config.yaml
n_layer: 11
d_model: 768
n_head: 6
n_kv_head: 2
head_dim: 128
d_mlp: 3072
vocab_size: 22571
activation: "swiglu"
norm: "layernorm"
norm_place: "pre"
norm_eps: 1e-05
positions: "rope"
rope_base: 10000.0
rope_fraction: 1.0
qk_norm: false
attn_scale: 0.0884
bias: "none"
tie_embeddings: true
parallel_block: false
init: "normal"
init_std_qkv: 0.0228
init_std_o: 0.0228
init_std_up: 0.0228
init_std_down: 0.0
optimizer: "muon"
lr: 0.0134
lr_mult_o: 4.0
beta1: 0.95
lr_head: 0.00763
grad_clip: 0.5
warmup_steps: 200
schedule: "wsd"
decay_fraction: 0.609
decay_shape: "linear"
final_lr_fraction: 0.0
batch_tokens: 262144
seq_len: 1024
doc_mask: false
train_tokens: 900500000
steps: 3436
dataset: "wikipedia_en"
MLP neurons of a small language model. Each row is named by its layer, matrix (gate and up: input weights) and neuron, and shows model dimensions 560-751. Each number is 500 + 50 x the weight over its row's rms, rounded and kept within 0 to 999. Numbers have three digits each. A neuron's up and down rows have the sign that makes its largest values positive.
After each neuron's rows, "fires on" lists the tokens most often at its 100 highest values on Wikipedia text that the model never trained on.

L6.gate2961:527465486466465480494400433509395607435602485490520482473476468485522436459420537448464523440438537541413511555425436545524484460462524468531485478506484513514423383549424499553474555550572465585456521467439496456475422597507489469478484447458420539508568412470494528464520540492533444432570537482533503490485426543558519353508463412455551529491454523568454553523441505575523453497546585535476510483512505536492491518479500429495480482499566498451468483523419518507475588536500582533531492585536468529396537445465526476515428490561405487527451496488550391608580449477517460489
L6.up2961:442537518522495412551557475503484554516459399559584460430514471523429538526445592510506474482444537517435469489482495510527546426500483488467464535571475479425532543578426453561528469586538437588449602421528510400545456483554521504512457446486429537492506471445482510566501505506413572409518484502485551484520429563466373434519426398448482520477429479566551446486409501516549493534522523511435592513513455511489517522489561493412462421473494473528486582545482460445511549519412557483470490545478581512474435557552460540491405512463478491606517522478528523593492541439571438506
fires on: "5", "4", "3", "7", "6", "2"

L6.gate537:627428474462523462500477440436505450521468497553412497472449503566524422555492493494596548460447471499418547491459517457484425456470506502488593545508469467551457519409486486528467518392542597530522551531518488552562503529583486510603493453575498506482567459547465450566439509562462408426501468401490484530523437478545552466546602435544449564504498442518472415532537500566531537384503447558479536460567487426509513536525571598498485530490545466430590582500584462523531502517489441529455451435482452544525550519501443503485484490517465476491503444480511521539401492437426534577
L6.up537:466414526489540549462484447443464546534493541453423446410423600482478460550527583542563512441440494415463478603482547465493393449489449468559598439490497416520489403569468475540560533502462575371512426510470433477559482529536472513418453487527475503422576506517469454487474436547497418434438493572535514581483457500454500555507537445511517478485492492514470526545478512593536539448413467545584456566490471473509468495490508591473458537535534498527416479569519477488521481532551464522487531494500461555458515522437439448496403528473506536456540530474468503634558551470491530594
fires on: "0", "5", "2", "4", "7", "8"

L6.gate1384:440506493527446575520472565521588434493509520407484433552509462444440497599545592448439561591474457530549513473520482429426498480466453536408497511549491500502554541541459514501532433524519540449475508516520513592470528500484485565509472470519536505462525525550520470413539458474544476494563509449427489513624472436575509450535459568497509400515411460429546519553607450560508458544538464405516587430494537443541482534529511491449510541591488562493636577539585522464555483571563579438480429565507541516461547500486530491491547584515443483518588539457481421455499492469500507579
L6.up1384:504514470585529456469485503509571452518552565401598479577441519465557380501614461560561579555501532476513579447459540490522506469470522451510494457536490474556473482547571442531510522492495483527477502467471494544476535588524534604454444446508462545465498420519525412453535454548551502503458540455541519496620504476488521503546488531572502491479459526513455458455563597477536437494480458459504514474419430521477501467391481430458487465481536600556469432500548475585530522499516533490473525508475500422521461515479537466433491455560496513457526458582483432534525372476469452515
fires on: " of", " and", " the", "-"

L6.gate1608:546528410500522453531499554534513505480495526459509443559517375569442546451482468538491509473396496510460486448451474487517531610525558568465466597535495464472471528514547479489434510485474472529599539537557389514556485525514454436436513540519518532513570499503515475510598583510507539612447420472442482464602440431452401455490517460488460427553487549506365496507489558492524474473436452514503483513458607467568404523506573503534527423553578495516523420592435385578420524474534446492427520415460466501563450467537544419596538489487513465483597463475505412587423566545559486584
L6.up1608:568461456504466405478421488572521512523524513423660472491416522430552453525475518499523521478422498525462423504520487457522524436532468462491490592526488480545576468423588425607496440461533458486484512429404497441539531548508522594513521515458457453531538512432480441448558476568541543463522472428484576442479498419527528522521451405499510589528413486462601533501535501590550460437439611450470483517510513515558512472602400454506515517462500512450537538466481485534534522463412492441560541579487570537431507445434402545514513517507620525500547581516483515473437493516529562582
fires on: ".", "-", "9", "\n", "1"

L6.gate2463:498573519479553516421475586501456408439574534540438578517534509481430470562575455453568471489470470489354609490465479514503445444531555484469387548490586462526494550579525493500546469458565528430494489527531523460477529447434537531628472450554521473486559605468585419510499526480453476514624467450456486549528515541569511447531497632515510435520498480429507540470532479433532481449451544516615461513553538452525506480556526514541514461524562584436532522479538507505488448442473478452504539493476442498503550429466534556532487431452549439517559485505556407450467532500421489515
L6.up2463:450410471505495538530404423439465453475509503511385455455527428541493432613508447430488464492463540480439474527547377453566547501455547517553447494525484488452474420539447574486542468533452459564545467543451459499364432577433549541582499494468491497548513525527544559477448415492548467420566460469529486470535423549554573516489532543559445530444483590461434594465447494536499517421429492537351571535553451480543527527455527524577512499501582491520489479404489540527479545519623566553487446531497474516453565546477447567523482465460542550546557432424502547553557543497526533526
fires on: ",", " years", "-", " and", " or"

L6.gate1015:507425501477503494493452510481468583539423452459497524519412498546518455463470468517474418448427441468448474514425557482486520423430507463533559447524516468503435476506589460485449450507521481503456461592476496493483499543487419594479477546544488529514396426436357495464518502557483493378604602489463512454473457543454529498493534462476597468483571491576526454557472482470489485478511477523432432491509526540577473536508497556483435456484541477504444426474507525513522514513499469411450414471465540498401545471528433474527441416587525498536458520457534472535624532549523449417
L6.up1015:511514588406481468514555588491510525494511472517487500529519549540550508552519547512538528465453509447523546532474486428547493428313504542445501537483499542474468534477509429468452460520517470471534431492560485491511564519467493612480524514455483478488394494423454546555499436593573500447498549481428485461534506571539486419509461392475463548567506543529433563571492506453498498477526434460510420470492671514512529504513432458553401487476439462559454483576564524518525544490491491470456413502492459509473417450516545437503527545413485590481516522471457516584476474468530434518
fires on: "5", "0", "3", "1", "8"

L6.gate2830:436486558436460544515504523462593440561539452489551450508457530471505553545673459508476408511418505459477570582487490526518545566505382504554603436602431560552442380527479492511489550411549537481518521439508431519423508612545546455604467496560498554424510591420480538543468530505435471519544545486421565438493504542539566517537487516487368413443559439546559407494477519534497546489560540538308565549597509596470445478482477522402633542539507478494418528524649511443463529458440485482488502522530553354527509502527454591447455528405460506468493524490527470539555452509489488477
L6.up2830:574460506485589485389528536472465494454521480444533496462554473581487531525426401572463448478546495494593492534512440412432529554451568531561462483496496532486587486478498426497494428494500410548557496511430609532451477437425508475564566537550431504544447501515514503618553486464433582504518557443340512522565552425487487448593483397501492604534539539552468503570544539478515633474539490531583485365425536457538502568460445517560486542484429561539475460433495424537573547486429411488537516480417526526410515503486481524542565481540539556559568512403517515470469501565487446386
fires on: "9", "8", "7", "1"

L6.gate1531:476493523523521470463508522464582482464475587476406472612395553420550430565488524447445441482478450563558533457473458471496444502469452485526462544455505507473562454475491513502528523503430554595490571570515486525387432578470444543409445489580449498522478490512425511547489479501451568439473421458596495518559459555615501476526465519536455453552596590515544506533512498491523470379502524526477549494474477569628534440557575503584462556505551521508548539554466527554448457422433412470405469458577510510488541488515596500482560521533438532488501488496586468569476525536471412514
L6.up1531:517424412530527489493552503429571532501512593450441435558468553436595458493533527495504445425473393492475497437417378516432456569598449381450430544526523513500487507579606434586550498492447557555622491569440433526375428541471577479536435455434517507536476451404499502464427444504507582450454491384439527568538469464495536441455433471500482585540539553424479475485581510421543499443506498527591538467487470464605543330444531501493505516510525550465478537535477449460443471442437445402445483550520468554459502429491488460522539484519497480529474548476468416585544582455439380596
fires on: " to", " can", " of", " and", " the", " by"

L6.gate1697:404457449497544608517558500432549506505539523482467458435489506470472514524566522559499540502469427483573466518534472461565461505463367518527614533494520458559461493497493476471426539586528502512525568483541475527523501520571435503481470519488482492521425422479424408507540441530465494483531495470468528563488450450463555500439522486445429516541512441465568475528558456582529561421463545585478497543563546435438480512441579549456510481503495473542488436592498559506573596470450518447545538487523483458475486456465432590550537506423459486480491542500505534543508521518483464599
L6.up1697:430457498504553429537537597403494466538457532514498527489480497494521475577541551546437502442479483477533517509631510494595543507439358451442468426590511497477445545494436402530491541630518553461569496554419517552483492498468452541520534564536437513444535443450573480437644544478541509494506502500431519488476452481515598498474549475476430516499506567585422471564551507556639480493426373517406562462515501511519419570494528535508510608433581439546435526564542442547646575464477447474523480512510403415540508415431540515532536524480412459500437590461506528495477480549487419473
fires on: "0", "1"

L6.gate2802:474595528493627476620516537539480497489535482573451510565518480443558528548440464403522536470437436550491575528473470524504556492558520482558499506552643526558440464493461563491487459441529502525443523528512488468489517465462596489557452577535533496502477505482451497400455430533514484474491534471486627506498556467447512468540446563460500397538549395525465624444428554461542483483469418488517362477459535501499440413529441463514412441512488505478478505454464508507497531431516421335483466495528501566444549455440437438482482483494461467505447451553481545578471550547502547445
L6.up2802:426396500529481511527463564467545548594426484469553474448496435537507512489470540523564562435520479471557458513548568546483503492586512573476476584464509544499510517574544529454496455437547467493499555534498490548539536481510514556489429501429465490470480530494397575522455520485496448438549407518519474475440500523470560563521542522412451472485450540534538462414551463451519557419535557469470495540454514483491457539451533521510450607473533502521491496501444480435421535450509511520468538534479481444429579517540469538456525444523532521500488520514571483516496473514472502449
fires on: "'", "-", " al", ","

L6.gate1871:441514586515443500517664522488491537513481534579471435506487455517498467487533668499451503506512486578533496392511550524383526557413500498564548472391478488532430501424537482524535471481622507540546447525391528544542459566538426451489589461495466461528489555433525434496471466507530482517576472547395528417481508441510522510516510456605567564494386380533466544545530451446552490575501566438451480520554481459506450468550485512493494498462452541540470460573518488444530472425551455520539540596453552469502536529464487491417452554444497482523508520467541446480540492598580550506
L6.up1871:454495463535472544511562495483494440539537527578574526512542479484504478559488575450467447448498484509519440487502546499490540515471472470444544483543487442491458509483439487491469656549510494538529496515452398440544449551466506497574465445484496447399508428441533486522542541408524474536527465506496561353435545473585538499508488525524521531521419431594563496555485588600501478506499563575440562536446486465566440500514549578567457483498459519500495446538602467433528459512456382547476416548450470424586375542478503457510475482479526495512489625443489511444393424527480522549
fires on: "1", "2", "\n", "0", " "

L6.gate2902:426499466469483481468462472406524448535486465522516404480510552491474449407503574508562504533441555515546523588559477574475539568554500544528479533496474424529560530446382539477421575576378517604455502500438406464550539515509517459567478512558439489580427532468549449510473540542458573472533495499449552594524473566473494430587429461574463468505390378572483460493511480543512510448544454511431541565447457485548495477496463426507507542445508550516576402506468417602488549433596532531450515448543495413434483505490594541527474572470481486498532654499504425501518579493503477579
L6.up2902:548545470465475445527533483495545511514548565504461492538556489533426520496449582571487492467389486493564494542488536535448459513485467536499513551544553407538534507515422547479482523506425543477559597474511477455534505563467426532560518527517479465524421485448390471517499545596483542426536570495406545579499424478491447490512470467517367547516465389498494504458478525532443503485562447416425440510472414403522433385497459463542493472553528434493490529476453392557416607509645498494532582536442514488477476436453581530488539598482535505430448547474454494466494527375513480595
fires on: "\n", ":", "-"

L6.gate109:474422488526470499512401473444501461502536527472595454413539482594457593442462447458471513447405442524523473587590463556613411475429631502508534610450525482481520630536530473457532552465468502462486539448516429464631460598539523527437504500559480538493426486496532471507499490532450494480613413505482484495551485449445571403416485525469494518433398538546465498456517530620478419446476552521530438468517428494559473515453513494606452441513414437529552527545478434553485492495443604506534549628546481473498512456511575494538423493413581543565501527576518522568506473511471465377
L6.up109:475421546565538520533502552585469537514537438501449468529566440562528645448484455461500485362422510536492480523469513533544509412525676489444478521501500496662501616473523523551383610466507484478461534406420427448561430420503538422513522496456549464505541520661459494434390492514478520503485550441491490506470495428525451517520517521484359493485426488482433441487472551463517485440460438523497534511505469486571440464481529445456470466510490559448496560499452419517544499524501525466546510555438398565487585508488399511496451471441570461514560546554472460478423496549479532582
fires on: " |", "8", "\n", "9", "-", "\""

L6.gate882:524454489542547518517414515472437519552589499446387393496526510452542400590536546462341526474449475520494484440434493427553519480489491503536564500483482500537554520530525580574574533517560595554521480503459496486478422499487550513580491491467570540539532486517539604504522490478552544500522496469449523459476402502545465445474531438430542513567570441489568589533529518525537400406495510608562428541470525496462490485536519541498400441449515497457654511560524447562536540429489549498490452520501522473484492548537407467631532498484430452564548553459582504518521427453480457485
L6.up882:600532625515487547496498489503562459475514545471503427514500592497510512532525501477465520539507573435466452553460480512540402569537502438500539576662480567568404456493521469483515462447510481521454466537452472510527529536428530494519504492450479551477534564537504510567479468453531545427430651456460521467434492460455461520584525491487565524545474487501503467564474499467442452504491623461555460530434476554531437445476537476549464531475440599454478481529427522485522506427465456512394418495497479463586506496486447461525476461449533426526518563568526536410509459603437484508
fires on: "-", "\n", "2", " m"

L6.gate319:533523501530456449439600535521546485479521476503484472399442466496503471525514466556557575533469561486484478506525440432513406457516609595484530634524445483491490522528437497516467480441533523545520496496516472553555533436613483515568422486552479532551456496429487527435406462488489440421522544542440598507450576518540479476510434499426481426410510484560478467587479398515510457475471546483467518403453418592576481533510475500500376506520456566555545528537493432468468602462549534524567518477483400413505478470418461522567471511472465477488497574572524549511561534496498445418
L6.up319:576441523511496422423470439535516526433450543560531469522502439500565529569508599483487535424522530489400436399556473431422488475550492446514554460593470512607492468409536451502426521510449485461459469453591480497427509427516577453511544531514360428550517461359471523414438517583501453430493519528466541435423519453503587489503537489570413694471511613395566457556516532478461409524461470512498387505485554525487476435565484494468406489545486547406511490519516422461536495537534407497492550539452465532541516502463576500531607512476443430486530544474573510568458610571516557512
fires on: "1", "\n", "2"